Part of a small language model's weights.
Size: 14 layers, width 160, 2 heads of 64, vocabulary 9650.
Architecture: LayerNorm before each block, no biases in attention or MLP, tied embeddings, ALiBi.
Training: a variant of Muon for these matrices, 330M tokens, 4646 steps.
MLP neurons of a small language model. Each row is named by its layer, matrix (up: input weights; down: output weights) and neuron, and shows model dimensions 32-127. Each number is 500 + 50 x the weight over its row's rms, rounded and kept within 0 to 999. Numbers have three digits each.
Before each neuron's rows, "fires on" lists the tokens most often at its 100 highest values on Wikipedia text that the model never trained on. A number after a token or word is its count.

fires on: "." 20, "-" 13, "-L" 11, "-l" 10, " al" 6, " de" 4
L4.up260:516428516581464547483481470550472492565443437503445504540624475478441486516456556524488450464432536513482521485566454494517570610538435579642490543530445469527475477510500504520545496466513540434539418557516525469612588459504480544547513562427431550555493527515467463500559458518457499492
L4.down260:447524556504493490459484499401517472486465572538519497520500513574519430540444420408525492488532509609547505502435553590579488480460593516498445544575510558493543471541515476384552474450586452514506512497483511567430589468466513421494561450460502441466402429562526432554363603608425495446

fires on: "," 82, " (" 16
L4.up273:449487495416483411592537652536447434570377484496490499443577516487457524514478497553545547528544497477572533539491520584490497526521552377524472591538514521508463549492457575457563530517501481448547504530525466511416473492425431518482390491566434502479522531580547479512566502480528492442
L4.down273:536462475519542584498564445455510518519532522378429455441550554588578508505494525461501387516554523493473478434490445495563530518489547576417457514469524526528493383521491466477496480509388562432476489624537524496521583498429460561537529455388487400581437515436414507500524427447614528465

fires on: "\"" 31, " in" 13, " mi" 8, "ake" 7, "o" 6
L4.up154:510497505614478462550421467492510562524511468438461371424515600510574457501431494458574501538493600447482430443551487490495552625495493560481648414576543500482475531497480430469504480536411563498444555485400566432480494445532477538523507512509529369571469502490481523461551488518435529566
L4.down154:507488481500448479491540503420560505612512473437524549561516479560449483424463513505593512516490428533515505425544595540568423588453649489508502460513477485513456540562497475498377452413449477521463484469544440517452547449486647465491566516470617452547478489538601520463569536490530534401

fires on: " of" 53, " and" 17, ":" 8, " with" 6, "," 5
L5.up141:486538464502529413467511509481525556433485464490544529468451545511542432494528531496503436464604453482509440562585547473457576535491578462478508435438481499445447478458510529466462528469536362590483409488490510485470520490547367473516461497473446496550523451527404515615519521408537582388
L5.down141:593480533510439495514541545384473575556503493509509527489470515475411372566389462369479432529505497457509512502494475452475580549559482512514443509441598480461595466637442522536552489493396594463492428475548517532565547576370569559508555535539521544555501464529515549451531511458596490481

fires on: " his" 13, " of" 12, "'s" 11, " His" 10, " its" 7
L5.up162:514507541533407476496458460499524537519507476593536488460505552493477464527440513346463365504522437490519582458468528501441496473468447516500534511490514482560568484493486531419499431517391533496574440572504387485528625521516484566513462485476446457535475413535566465506486495486426563400
L5.down162:513470428553474506460460515556540491436473501498416507539469446423449488454498547480542569513524585508604520516494525397494520452490551411579530546567394461502478485458502389505484490488604492575493546404544485543453694520483484399534401493483493444525531547481523541594433527537553472498

fires on: "8" 11, "." 11, "9" 10, "2" 10, " tra" 8, "6" 8
L11.up23:541514534466522496565500534503558512516512546545602539493450508532482506530502495502477566487378502521556389399543412570568517581543537544500471604507484469460596554511546494453482532486475520508529560541555426487405422431511452560475438484511456504517432570429474509513496562448416462504
L11.down23:436468574504452427535487502480454519478488459481596545452532559480459383468467527484543492465459440473487434577457418574591569493505491462480536447456520576451527504508486370470440428464539462482543476519498475509528750453459465508505493442466497456516516395510489489414501546427499535531

fires on: "1" 41, "2" 33, "5" 7, "0" 6, "9" 6
L10.up275:491521588509436475627489445409513494632506422445486482479573498494459509458539461524436460568503556421599547564491519476555551491460504543512589492517559570495476545495512503507524532372542394495452557495601501587422499537525578435501479492477529515409504530533507388506450499487457517515
L10.down275:528482543572512459601536453442489433569623543479472486509521587429536593508511464536455498618515465558548478459499463473498445519559452424426497524555474520570419526467477534588465463531556446531508510492456472566476470493550564424497480635484428558474482474486547498572499426456453439444

fires on: "9" 16, "1" 16, "3" 15, " |" 8, ":" 8, "0" 8
L10.up306:589474489495467478480581549424522518526564561523462529510476585558505593537470463437577434532458414486553542471392439475484507488426419543558533448558527539565517485475417462439529478430557422553564535527511510511555543476510568538541430474517488518493413502449527352514468528393474497534
L10.down306:477572497497503440386489516400506506473526476520550490514472579452554557471538564493454570498508525470521427485538463511559479445497476573499525419587428469519483471461576537506534529479426443614499599508493467521500366363543411498499541503513422605486476506476464589446474516532478528405

fires on: "-" 62, " |" 5
L5.up140:458576565574507494503473502412529515461516539498504501451549538351446530555533420554520548530463583536507461465448502471546541464540477565431454395523544496585558401549521544443426444478477488486489504535449467525571493453468461506625463494527634427506473528433481484528517370533438477524
L5.down140:503579559489580564488471537486551496626485449613452421450414510467447421401505462472550518568440552499533541451368593490492446528511470525523379497556572542503448476519532606491435440480423530463575474526487458519528460544549495475502481550532513595464509535428483478494519572535428445552

fires on: "v" 43, "w" 16, "aw" 11, " |" 5
L5.up244:495456470494503460485631419487526469589411470482461506549492547493523508505464557589481430494357493442403519501530413475476447431579443441527481636517451488514488477547439495484467595503558354578509537567516527466556496567458509455604505454448505540490476520537481492431544593555374511525
L5.down244:527412543564454486507503561498540421584499570473519475467542476509441605582466501384536483453518536465464481602524538472444502625440411424519488552586525471532513492462437452503451557488553446548386448496500522497469434520447512591481564386469551576481489507472541567485526478504548537420

fires on: "O" 38, " |" 17, "." 15, "PS" 4, ":" 4, "os" 4
L2.up293:536426546531441509489509460455470513517585452412460370533470457430595535523472453507506497493447466421474565479508488435485553524551454458441438419569523493470452491573551438554443660518536560444478439509498552463526603464491491646605466472465533505546585478486428486486489465502482521500
L2.down293:446534512381545413469524509495495419502406517507564468472457541546414515514490546463386466510535456500579463544558544628508471488505473540484464512473551502604583369461557455470470494484458522515585532571448486512496450427537557526480602545529487507498402509419547558451424541576509587499

fires on: " \"" 35, " that" 11, "if" 6, " which" 5
L8.up94:476413516441553564503498535528494558481500514571509488477547538398473499441500407523474528499467475466496482445447570475502523529507402491562509457461433405472462478525386476508557468453504530562453426499533482511498544491428459481599430503485593571460425494493559430430478620427506543548
L8.down94:435489514520540526511410510526490572476489538533467484453558523490431498514473494521493519505426532479448535469521430434508516564464479510501482545432491440422570569461476488465557419533467511503466381449558527448479613559438462612413583535570499334482459530494447478528503535459520478463

fires on: " All" 27, " T" 22, " Gulf" 10, "'t" 8, " suff" 4, " \"" 4
L4.up205:492475469491460514494551668533473511529536591489422549474569500473578442581542527496561448460467552474558494547448551539488520449501562526505530524413534427529473515453372486517508535561462494443503501407528424484494499493516444437517463631464437484614481565552538506500522459441499512446
L4.down205:437485537443459528518515502547527507465515551469454532465464525452489467524493423450533463529469520497520520517477488649430582356513423619442503551473457500577475530541447518447452563512475487539513442492549456486443605498519477489542522530433503605507412478437481514462485430549576456486

fires on: " re" 26, " " 15, "2" 14, "1" 12, " dis" 6, "-" 6
L11.up213:462526520475471468564456446418583565439513441530518498507500466570536482495475510472513432535482493508497512520446476533430530496622562449450501473548481448501444440519501486528563515484514397567478490601548486564546522583557470480521542553634471483464526496486491402576399420459514478475
L11.down213:490463461486574601506517533485484432565482537531589544504395518518413478509542435425451522553487565573421523375473509507473476550523603441431607543555462465448559565404503471453388497466504516574432452484480519556541451500577483474616499490554507504456474446535471549481527460478461506389

fires on: "," 30, "4" 14, "0" 10, "5" 7, "7" 6, "9" 6
L11.up313:464401595549363488669436468406432463513437567432413426456533575486517568475491489549505454506453506423527624524478480503541514553455586534480456530493496490517474526555397444462532479559517526451509524517411508538403526476518496465467556478520492482439484428538553481620575480423510431536
L11.down313:427511577485433537596524436527477383412489453504427524522500485598501525559543489511563523498469526424495506449431606538465513509587507539549531465605547526512461484462495560412454566502493494513489531527538463553410608481564433500463466501498468477474510518440640428535558473458557398528

fires on: " |" 57, "-" 11, "|" 11, " " 8, "9" 6, "0" 4
L4.up182:480506465555455620507468407563451479498549467496457497501531452529543471508487632394572392488478593413519486545572469495505602546525505474508483470516534405419600473607509552530538527506486547399454446436471488428437601467499520499509498478428454523432507487431561473465593460417529498546
L4.down182:604471520464483427571551573392532485557492545538469509472475643474412549531499490574468620548470367536437472432504535423536440522457535504517591533458525540532406561419481446483426579446473487511526524533491541488534363511459403517516456534538498445478437545488485509496459508489446468437

fires on: " \"" 44, " I" 7, "ind" 4
L10.up86:478492553440403465494485552582379470459430600572456544459587492445559504427543574489441499408546547440510555489484530450485492516521484476585488516419586469494420504468482528501586544553497530526476512420561521524489621510497535586506449517534596448580599454516502509502483490510653547521
L10.down86:477530556529517520483446451437537580549488479543479520495489426437408458569517385533596488620483505483511451538534511469508508498476530536421561527476499418529629496447484560528523493500472520513438417554489526468541490498488527413470541495515471552515332559543516491368502463466498499538

fires on: ":" 47, " Total" 23, " |" 18
L2.up47:413486448550433556565447503434448502598534529494548503510522451574521539530493523521575507489521458526481618525565451485587591484495566451535485423506561397505513459599477441494551543435535433449469532525554509502520568535532539560441477513473550580456570463521425502515475488475479514456
L2.down47:576453553389514465536501502577574461498548449573537477460457444420503567465544514538516453480507424445476444471514510541421471569587403530523457540444460553568434526430565448439515526571491577472526521675475583493494436488437563540538497461476433540445440465484463476460452553499521456526

fires on: "," 80, " |" 8
L8.up297:484495477528504497513458568404537529500491425627444487456530546493555518446494413543540520564535510487473557493465426451572520447524474531513468554496490429598440508503433450364475460501543514534495557561532488548478589449566526476501469448544510446496499464562454462540559575484468402464
L8.down297:468451474656554594442533529418405466533465497470452506582528478549544459508522371539528485509583552493514605545436478582506527523528533558498454538541513539561526523492483409463555503564482484495522490482542609448473490468525472568489523473505366428466509500415542474434517391553493428413

fires on: "." 28, "1" 18, "3" 17, "6" 5, "7" 5
L11.up189:587431556399464540498532512443581541474488338458493554479474451529513587511574524495506570506365429483528512458585506529454495444454517449485478521579572530425607383485527496551516461389475466491514506533628536509515632501494523501495495550544455535511472583526450500534543459384485380427
L11.down189:476595437557471504456453533500413498602544557491509519493485559483479486550507462535486531530562540447504484508422503405391535549488448536499529474483479491558400532531501537512506487565576561527546418442478402486472320471515488563464490526421490525471543469491554520461528453487580584490

fires on: " " 43, "1" 29, "." 8, "8" 5, "9" 4
L10.up102:577553537502488529613566457586486485560521438493463539435489560551523496453365535470561465470490527484501499480487506483530533532450571431423465542548575478463531486503535543547396460465501519424435368504498487494439385462524515493507483537549498515534528613458561460460479512580443410510
L10.down102:481450553598505528511552461485510499544472492510593564527526507553577476432449467477468542491519577463482461496479410490517447481516482515571434559546543488415511540440431394533470503436500443497559419551541540592521581467555540413519529518538489519537483477524484517519504539429420505524

fires on: "–" 58, " " 18, "-" 13, ".," 5, "." 4
L6.up198:571435526529514463565463474478480465505533386566519567477608371526474489624533480522538446547463502400452464504526455499503539526459563499535443502515500559573486443440429502580413454442521396494411501510552480517607630486468498470571467432514525468543518491447427480472484482534488511540
L6.down198:454477615544424514474460492475475424538411520489515517498505521458529380517509573515465444483463422509601511551560459478525466511387493438608464655547578498495579559577512515494516474392527441530501514481524452589501616559509487518509510504444464463511556496475527518463549498505534485467

fires on: "2" 24, "u" 10, "p" 10, "ched" 6, "per" 5
L8.up276:510506479496514446536577524472399426546617451561511446441549516519629514481477480534479491466468550512491532488481451410614390470469505521456581515478552542449542574504486539582486449472614513548556536532533452584498534506424471435528462364583458501498488498520413429460429516470466501585
L8.down276:501509484517480511544496489556489418488486582610480494461529526550571434526507429545466542453447490474518407522428493509419594577548511566524518429485388465481483617481502562535507503515506451424597542462466453516453654457426455492534529519520519570515560424453434504506524520510450336510

fires on: " on" 34, "0" 16, " to" 12, "5" 7, "1" 4, "est" 4
L5.up126:585497487471503640537477520401504526523567600414477477544486544506454500600543443522511441505517554456467517502467470467516523572605472414485419450485454476527492477509497643506521480479473371451425452520480532536454582555456526496479468529499622552452514485455519498550561512554494501479
L5.down126:418466591583555521475550500537506459443454543514452631522537428411545468490571523504506553535503479543495502495482584496508505535511481560593478490548486547468525460512467497436474434505467519518559490554550486486350488444498462593524529470499412476479592517587523486477446584459438431565

fires on: " |" 52, "rit" 6, "ric" 5, " but" 5
L2.up219:517534491465518539510468510575514540509492414481484468517521550531513479494571625555577443568521534489443448577466417557419534546467472493525468430550403430491448443514511467575499337569527506426486573535564478433561553557533505474432513448455545503433516489549430468446379562506571532483
L2.down219:555503493403601521412556489468490616518533505491476466429457512450375574471507439514514506593484503534476628499410556547461508487411538565512524511545521366568459413585482486474546445467570534522520547506557496515504413586500413473462489469475460472540479434470515482569438513431616571534

fires on: " |" 19, "==" 14, " hold" 9, " dis" 9, " " 7, ":" 7
L4.up242:558316508489508476522495488477519496450529437477479560564578484374456533537441428569479536603553459418465478465511554542466490477578443490483437413535553585466488480517533483459545522455491515519471463539545515564537472528561607526517535460545495509474531455487471401400468405491416493471
L4.down242:585560519404537477516567435462621438567483617476527471449464568454498531486469552441496513527544551462489462513468528557509477535510541514556511514472641545501479557474511426528489515582488502519441522508399475478534242485516444508445498464479436369503491533463431451467506527496527424522

fires on: "9" 33, "8" 24, "7" 17, "2" 5, "1" 5
L8.up72:535484571509502542521548431478476559512452415509484483522442497568453511463499535402457560509559556570493479479469505501558497426449509650475512489530450438547534504500556515506535529520475523429469476463596437568430466503460548541540430543426471543497491559446520427492496640526522470530
L8.down72:489505528483542575597563387524545462489409548478497552521490498526509585498510558482506509576494515461514577491487427539532499494528546480472475526495440431452453576467529535581400541494436443463442493458514503605380537463572425455469494561520533542427561487390556392555491520452472435437

fires on: "1" 38, "0" 21, "7" 5, "le" 4, "ino" 4, "b" 4
L5.up287:442501520486550576516496570399501545461444466489494520551521557406470498524566483524589496473447466510436482523486556504539570420508574535444444506468429514528506556466520454533545565512555593489397502522439400526444483473483472562475490505577512511415513591485511434497538496466580545503
L5.down287:539543598520502442558510512582556505505559451494491599500535457460507449406468434480509489545501531630481540538488473466447361512493550503473527440448411503503543487417438466508493496492471497490530534474554504560436469444555506537583455499443478490453555530500429479496449611459503488527

fires on: " United" 19, " New" 12, " " 9, " $" 8, " (" 7, " Harvard" 5
L6.up49:463419462468459482512479604529501596444525584539494515497510482462483479583475503383390403531536424509566559535417572571458501573438543615566450561463423531496405433485486515520508517488539500507467586511471495560532472396492552483505529473474509427518518481496476497554505518515515454499
L6.down49:486528558467523507458509469505549516538645485438414464580534587496480515566517490448481493512459429501531506546433413560509581456519513586557513548517430502589530424484475486547530620522432540510490498419594515365526575595433493551525430398468426442553479455497504491518555514512553472502

fires on: " and" 31, " |" 25, " of" 16, " in" 6, " &" 5
L8.up170:620537486495470470507569555416471569531557396488600546520419431502491519549515552449469506481536516391418540436498532487518505538500537450545544476489490412469532518447473417432491504566547566440497491582531424545446417487451541434574445546572369505642533511426481478480469468480565447522
L8.down170:454556516454492427470579561485514555504473517516556496692461510505511443508460551557480523592532488500454454466457522447452474488545492536473536505458476423486504520523458486488469406360528562469494498445520439609417445495494545534510540496523480528453517506603588482477493561443510523478

fires on: ".\n\n" 69, "." 15, "\n\n" 7, ".\"\n\n" 5
L5.up26:549486496566430460537440501439472390514565529515578486482561504411540498478538495394422593456545538429494479427473475483485501432513491455493456529447550521538637538468445509520457456374509544468468448563550478495414637513450498524518499392559473497544512448532403506451478534461477406494
L5.down26:486531540489582445487492399404530500529536525522472459459506511495461495476446520423500538510558468498539534431431433534616546378483547524492519559547490465476497500507541457446507429413443534543478561495410453545527794500485530618538542392559496508527470482482448426413522570444488510527

fires on: " his" 49, "'s" 10, "ing" 6, "ating" 5
L8.up122:577492483585463449501512489472396536448536520558524463494532528521453529500524537531561419404567471526530482437451520381525433537512582494554551426463557498456463516535523401557494440423540577486484474546467445483459554552498500554458480415539427491491538466534487507461473585396438559451
L8.down122:494512468516519473518499515537518435527488534509451470553486477505479445529571519460520445446501547437532441422544473514601548448496533440536474443492607574502496386468469415535489497522542473540434520467521510537475748425475461534495552452508456488539503434548490537588462543538490494510

fires on: " (" 31, " and" 8, "," 7, "ub" 6, "it" 6, " /" 6
L5.up149:464449613430527523512482477461495497522448395468524459482412497631420545488543478486585442449528555448520514501508433589502466619587461512485552487508435563482452512523528435556470542515433425479485587571536569372480452414488559465573456500484546507517446589506447473432516510485454475497
L5.down149:410516518489550453353535535474580516452508490503552544504580432497518524535480549499577447549523390552515561464517505456463548548549487495557503453475429407537604475519479536541503502435549571533439452502491461499502489503472504561519443454446398402508471423523465540521473441397444463440

fires on: " h" 46, "H" 37, " H" 10
L2.up207:562460425491465482511482486431488472462492496505526457428422505476488536526509528501449572655525493469381565507589438641576521513485508476582526459525424477504531566469489517461573487483362463461531446475523501523482533493445500482494469536455569506558505599490579437557542453424450517505
L2.down207:472496448333518488481464535497471570419614461552480496448447494550509519552537449444516519568513439407403430593572365554544388441524437551516531530601503555528538465563541519491476485514467528572486548496461439493508496489512521532519446537459468525516464478496491520580411515466538532435

fires on: " |" 93, "." 4
L6.up307:610499493529514529538527396525483479524497581521465569469557426457507548525497495549464495579493537418595541481521526523535487441466501374499452411450427480528517488485482487531540450440524498485392446588624508527450590389406450537439493439527509566577481482512540496492517607483467454550
L6.down307:526481462536415430490517497564565515442532597531470499594514593481472545475461463529484419557515469505502453459540449587490522445514480466511576511497456588529482481526467485528475472485547473488460497428488407420502803552456462522509504488608478458598553491518509566495525413555491448514

fires on: " h" 31, " am" 18, " Florida" 11, " Carolina" 8, " c" 7, " serve" 5
L4.up299:531515485433511583593535591497507463448498535498498516467542545476516381522605527507413599550490553487491496519538497527470471528450487545540383452616415519531478497383521538494537458560428459479508483461398398543540486452597480518406538467468688474509524529475515437507524513484507558400
L4.down299:512421504482492631485527515450419552423433484524559497444481515501423468475553510459541481518416466534487541428484378552500478367537441528379545475462505654482542499608547556504455401524523534456431584527471474546470470512482473574510491523445498417503557538590522517518409593495510480429

fires on: " |\n" 61, " |" 25, "|" 6
L2.up56:571529513486532462428564605503460482515456518496503503472521471517443491425529546512567589576474481540482481433376447524469481547449482420590423473535449479502587505551429487485519444457475454534511524420500499378526507519609367401472443469647493554492512512517470460492545509529523544466
L2.down56:493514501443521443443596517500504525416454474457605549526496471486413514460507571432515482477495468468510426489496448500497456501525495539485532505485496486458575513529452362409381481451487481478559475444464427469493437600526657492465565545469457386480482513576549448436513523529526610560

fires on: ":" 32, "." 22, " |" 8, " UTC" 7, ";" 6, "\"\n" 5
L4.up130:495475566544425406478526512427500441518530537450644467459508523526508506570592508536391492540489503439583556484457497509429533467517463479432530536571555543465600420466514473547474486448491524572547473509539478547435501436457504589485459455476498559486467441442514535577543486441542422527
L4.down130:514458549487484413482459605425469473501488494420539479487509412484517418475543509448439541462522450553544482445489416627495616513513480522511502599539537534527484494544469547483507441540491554517553538496453470511511647462574496524410610469547503530514497402474565498433484542542513484500

fires on: "-" 32, " a" 18, "re" 8, "ur" 8, " which" 7
L11.up143:431534569516466488479532478501418499411438536471517442410575546543545503499587504468496476533414518444506578431408482543554535578576493488517579440563558430460578474561507556447478524500485518489594492587411480516509501483401522548473476393512453465521429561485604521567477505536544490495
L11.down143:475546379528533508555606453491438453551526501531583484499512520527533511476467556431600521498515375466423515549550447557547469498494525497440540516450453579393566551540439498491540446492576533528524527465479474477492537476515553495497459376532466478507551464526589482495439457534548494595

fires on: "," 30, " |\n" 17, "|" 7, "H" 6, "The" 5
L2.up267:441505534478421583492500483519536444515560451400491456559470480459499408470494577484591476450550490519480533525528455546592538451567501469584403504538547440538534534543520492467517565566482471420477535500493504436515606476563560496451435458414457481540451555470557462470503548555393526506
L2.down267:498488456465493481559496521386512469516527442592522518425432441598551456605488479466454476487502569467398452499523496471452511479370522525535468523524430520530561534525516462456465494529443519490423403465468475528487629538458398530486471499484511504542416541411467523492503538471542468430

fires on: "," 44, " " 17, "ed" 8, "s" 5, " and" 4
L2.up279:556430508459512515573477468502555535434482430427442521531474415535607522527524444461458462463456538564457423434525525534446537538571562509537478468486380531412485524480497555575518604456511511478565461482521522486555501521545465584520458482508571508528491520405432519483504474491504439422
L2.down279:518447480525468463468539602439472504495467481490527606524511511397411483436472523408610495517506429388477533527526565587515533580485506479528508524509515568566589521507400527529416477505371581518522504497565459599505588564537529474581515526568422472492464574556636511504563531482575463445

fires on: " f" 23, "9" 13, "8" 10, " F" 10, "6" 6, "3" 5
L11.up251:529551462504568469498461459433556451510459491502528494554619548427519526471433509491514508495419494568494479526444537489542529576512439547418483479494504620525540537490426441474595491480444523528480525554520431448465460513516479529370508500458518458428481511417509459562414490423496469451
L11.down251:525531487513594429590471556480386530454455601532482538489538487440516502442592480505602557509555494553407504505353497436432557568507458536545457513463466517470444426518547523478421554429554517534556396490499473498560511497454361445472485584409608531490573491493535492587478483489518521509

fires on: " |" 33, "4" 12, "3" 9, " of" 8, "2" 7, "5" 6
L6.up215:442566426501452515560563524463458520488529459590434546525488491451367503463563495562555512487476533457499483426503407481507597538537506395449404463502532437490550433508488538487541512510467506542572575463474544450368516534446562461518453525515553585513446563508546468505469522479387435492
L6.down215:582442464470457528500556514523535545575522453512471547443536543507458551505579520431504475472444493482583540565514392517440421460473495565493499512473400514443526533489424503535473481615393556456531391438538440463504519550532475573492502565505522447526521550474507503427662448477516606459

fires on: "9" 32, "1" 17, "0" 14, "8" 12, "2" 8
L8.up16:565460539485464406501534476481459500496537582511486524450474469459492526481573459497475507526459539521495496462538534478465505472590625448545450498536442497512483541506477491519527452484560465472421452569510492495485415486479515461421511502502523643537561518538482523471502513473382417602
L8.down16:515457518503441401493574529557447518530476502478485472564543501449455507490471540503561535489448601464519478497406503452505511457542518475536501458515359552507515549517376465489481444435496530442493475561512544475534459533439533428533529460560604530612616568511509611608529476446427453461

fires on: " |" 31, "." 22, " ;" 12, ":" 12, "-" 11, "\n" 5
L10.up181:434480517453461446492483498540602494549541529391492513481595440521462540558430507507487552548573531490521432520371470514530542451499498483546443447448501512462552496504577454519523539462514506511553435607558516476623488480472482553417490444518437576536491565571417544488584446504548611513
L10.down181:564532539457421497493496505491565499499442466521576527445455396521414515524484537472472516580519538476459526549543394489556532499450505471542544491557471510542541450417547512510525480534556563560506496559515562452491715442435464554457465510531418548455471435500467533477519474530478409477

fires on: " was" 43, " called" 14, "-" 9, " Luc" 7, " were" 6, " been" 6
L2.up196:529494418491539630497423519493555527495521478472472452574595569569467518558420416482455501421485470407526492548547466538489423570543455432515443478510500486330510556566544477476502492556568470452416567595491509533589472494520477512504519478536581559499550479537507505433528436456489455495
L2.down196:456589461456505531477403493380553549505572582538453484462440544625490546491414495483414518487478551510466513490474427511509643531528534514442552512480418485528409534461550482546578508478522519578499484500416483567520631505484480509414543505540444506531489490506612521473528499532497487517

fires on: "," 60, ";" 12, " that" 7, " The" 5, "." 5
L6.up114:473495460459433484511491513477549534502471516467554477470533523476468582420433569490468480557421498489563440515515515526477540488525432445518518521525435419460468551500456522445607510523516409482555485507469457492606477513553507443413442527569456579471533497563480450460498434542438624492
L6.down114:513451452461528582474448464488532462468502488381456391535461495495557413593523530557553483412534518507483529549406472411605531554472487569482450472523510455486549468549586470472432518527476523488527539509496574553586525485408426533523528495448428477461488437533463444550521410492508479518

fires on: " and" 28, "," 26, " including" 8, " include" 5
L2.up211:508466541457458410448520540447491594517432492542503481465516422524448549555472468566559534584526524580558528501472433525438452507509509426488480567515427531417407495443439555581565577498462464472441504467563497510546504414559477583590493403491536493506466587538477476531476505426512462526
L2.down211:561522468460506553512567521536491448446477537491450488559521494512329511465493566489516500418451493441537485549499408535573446540603464511505493516397586465536508486476532512520521507490452395514486487465463527477518518486447416528579431570443475451486554575468541525418483482484496501514

fires on: " and" 29, "," 24, " violence" 4, " education" 4
L2.up291:519519450526511416465599557495541535536475471453482459444531498536450452618438497607505521484577465510520541558535523594498527524648482464574508580495513349488569457462513563541620540458497469440484495478552548543455478433477487565581467391529421455602516539471383435518497504435543507450
L2.down291:569528460514521493497633502432508432496466444474473569563414428466424507385443571491521474450456459466471493435512496468512519453558473474549469494465558440545608556577461556578592580359491483498452487510395500423475506623485462497522419507534505423464529542513517515523502542433499488477

fires on: "9" 16, "0" 14, "8" 8, "7" 7, " " 5, "4" 5
L2.up88:501524486468535566584465382489542471403491476550508496506540405444513417536470476409613450515562557467520544540483536479559442560503439564553472495523607471445512556514481473497516485475557543417540489572415389548482659451484528527487473445516503544495514496447430527453480536495429533558
L2.down88:482433565485535367504447544423430522425527541469469529511495625486388512474438553598480466425435470465518387481520488453477501566533500518479541529461471458589509482553432597446499462534513492560488521502525506454532435527547534413517517525492563482559468515536525508482470573459550550456

fires on: " the" 14, " time" 13, " and" 12, "-l" 7, "l" 4
L8.up308:510494503637494513506449334444467492507532532515446503510556551533541477435509496508487472501525550525489498499554479429468449450488496477519486514486465487433449388466513524452575581560532367554514488513446460486496537449599491482506553435558511481518474529425586533501489510486537573449
L8.down308:432526473528497529544533574545566515532512560487469522556472502548423557532481477553530442447443484385543527539487544514452523440561560445493500429431532497562491525535443503554540477428582470437517471494604481591544389568437551467475566574439544533474532481508462489521466482567494455558

fires on: " |" 29, "-" 16, " %" 11, " •" 8, "." 5, "|" 5
L10.up287:453490495542461537500432415482468460541611538547518423421585545485401447488508547483556561478492572493468499488527497542521470427578445503535515463493489457422472468553566484434517496490493479438468612598490433514571526515514400517528486411547558506462497550493488509529391555540438498608
L10.down287:571574472531441465492572554516502529503447495470516549500496546498577460458555584537483492511479447411534550478487527468524374512495537536531501523456468484643568466528421528477414502413477538485575449464452513528497377484567499441479400492502516483562557513502569489439545482451570618563

fires on: ".\n\n" 38, "." 30, " |\n\n" 13, ".\"\n\n" 12, ".\"" 6
L2.up238:481516507494477541523490476509469447563525497483510485440519462519559450478461579444532479477550456378500657427516450485533501484458514439529411524477561466453553525615420492520452514491438522474435564492568420612503469444548575572513557434548458487531468543553500467440546472506504579379
L2.down238:377531443520581520467480437440486466491505526508334463614483573528499499429392459420504535438557432437504454508477393539528532563488498544430574527428496538520441478490482463509465507480502533601515541437492511566532671497514537514606495475504477480430452466467499445414548503486577457505

fires on: "," 76, ":" 6, " and" 5
L4.up220:578541449492524502535556499507626557362479432418474442535476514593527494524581491572453493524547607475580540557499460533468561454426464415555549469528482477480535516476478485489620569458460504519502467420534505544515483470504412527449427509504552492593463457455427447466555593431488540496
L4.down220:583531492597534483481546513403479595516535485377471526575496545535521510491410535395508450444465520521486443543611497518587529545594531514512460453448528542475499492548471536487493555393524471482505503474535540352559542513364473557521506571440534418535555491500533503520494521536564494481

fires on: " |" 90, ";" 9
L5.up145:509511496438454476416499564486426600478506418483530490509506534553482500454473465528410554505485512534546413443407441527503508572459468505488448523506561543462436449534526541470512514520551481567430565574548484471484497490553505432543434469476539544470442495480514438541467512509645483448
L5.down145:499531498482489478487498530510464550567480524593481515486480466457441542361481505518511470528480562508449527397481482483567469564459438545544494502502527525567525432567476581502530494390545526429489512564448426525569428594454502467498436517590471456526544524352589512528436559474578533442

fires on: " he" 60, " she" 11, "|" 11, " they" 4
L5.up10:504416417640398434585453612541529547559453581551515571457521581531595515510431431469497482409524424526379474501466531540595582483442523520577541484558461461528502464499513479471531443480497521472459471527471446457504428529595438433452584543523481534469492471491537507530594509512459473521
L5.down10:522397480454557462430515530472547466466548516576587406540437528522421509500509508488511482447431412497454478486476451561495553534515438512598487519493520501497571464558511478589418531396533371519541509423485516514462552433640593548448553526448560498552542462548421450500378577543523499447

fires on: "-" 82, "|" 5, " |" 5
L4.up149:439550426607422617531517520594419559454517477480537490554579545405517501451449518521526573458435465479517521419575518509504491395527482587535509417447480471465487495542532546494561475477500388513453446606503523477505425425487534503469460543530517562546579485501533593541561502437577480472
L4.down149:524630481446476480489478444518609505483456505444488512431481508557473520520556584439564508468511408571520507503491455530591550456501508430542580555463445552484461468474472497502588435463430473559476536455517415517450595522481559609535485435479476548477481459557584517484471500495531423530